config.toml
num_hidden_layers = 8
num_attention_heads = 3
vocab_size = 12965
norm_place = "pre"
positions = "learned"
attn_scale = 0.0884
init_std_qkv = 0.0219
init_std_o = 0.00546
lr_head = 0.0129
warmup_steps = 200
schedule = "wsd"
decay_shape = "linear"
batch_tokens = 131072
doc_mask = true
MLP neurons of a small language model. Each row is named by its layer, matrix (up: input weights) and neuron, and shows model dimensions 192-287. Each number is 128 + 32 x the weight over its row's rms, rounded and kept within 0 to 255. Numbers have three digits each.
After each neuron's rows, "fires on" lists the tokens most often at its 100 highest values on Wikipedia text that the model never trained on. A number after a token or word is its count.

L2.up1213:139064135173120129137151109163074065125092132059127140092086106140125100173096088105083126163102177156142092116140099118151109207140147143109110103188164074092138137164083154141172129128094098079117132085200128130069092142141188177097062082132131161118106122119145158131067072137118137118
fires on: "–" 19, "ly" 17, "-" 11, "ar" 6, " up" 6, " in" 4

L2.up1203:143109125130086108177146080167158151102134126183113129122140117154138131160107165155155138079090170190121098162091077129093154103136096131160133174105157144133113167130114142126081126128115218156124145143068055153180114163136094092109128126128211112092157170130178126127141134122155109079
fires on: " against" 25, " ." 19, "ly" 7, " w" 4, " −" 4

L2.up1067:122154051150138114107069131082099036112115071125133151096155109112113109118080087135108087128165155154119123161137086096111115103182161120146106115241150140060120147149090083125154118107117093092074091168121173107184146134115147139165138150115075117134107129111107138112156096200164164153
fires on: " to" 34, "1" 7, " into" 6, " accept" 4

L2.up549:139090071100099116115133103133160086128063125125121098109144163159101111129160164151055119141162128091176110130107105170166113115082130128169191140158099085105089119160114120125112086114141126128148097108110165107160150107123100116172035152070115142153124148109097127144105119109133129160
fires on: "." 61, "-" 13, " German" 11, " bl" 6, " Ang" 5

L2.up1070:156082082099114102149125147154084094132112091126136125100095138156132110111171154051118081128118169112158104133120137143164159105150155091117150109135126157195147141152151139147189141165170104095177139107156176113120164127093112134141134199137158094113076141132116157099162177129142118094
fires on: "." 24, " J" 14, ".\n" 8, " c" 6, " Green" 6

L2.up368:156127146121102087144138078106126140124108130113130105101057159139099156161090080143117121073192156117072084090128156130077060100147151118193155118171092144114120115103132075087161136138133125180086141097114088139126152169121101141163133140101146091161153119198144193166095089147105092164
fires on: " H" 51, " He" 11, " he" 5, " goals" 4

L2.up390:126158142165146167112047162117179118075092103170120129080102123132215151173091137112166096148179151166140104133117086129119143177177181166135133161107173148103131042134151153123165095141096198140107176111153135143142130117077127149200151155111150102108153139147123156098105182205100105154
fires on: " used" 14, " had" 13, " +" 10, " have" 9, " need" 8

L2.up1183:112116148177093138145137178115117159136150071111111107095122102101156138065112145081138108137153112134063111164154204124123152189094144139098091139083171130150162084068144142106164139155182154101104217161110096100099153085092114177193078148106123083146101151156150136108111157151129148131
fires on: "'s" 26, " or" 14, " [" 9, "ic" 7, "n" 7

L2.up255:108128165101107158107119146145060087178139053128096114164089145108154114133114176084126096085065217130153095084129152154128139127096134114139117162088138114127174123151116113104114138135117105071192132101135143099073141213126102147095176128116112134165118199104141166073125130149152079106
fires on: "," 52, "\n" 18, " which" 8, "—" 5

L2.up1129:191148103088101170138120115060166107116128088109122147106139111166115061126173172144094119150200044125108128077121158126110113136087141154131166160138145114130137103149123118160100178117148200207134138172145149105160138134089138160129083120160149124233142121150106128195103150147124053075
fires on: "H" 32, " h" 23, " H" 20, "h" 6, "-h" 4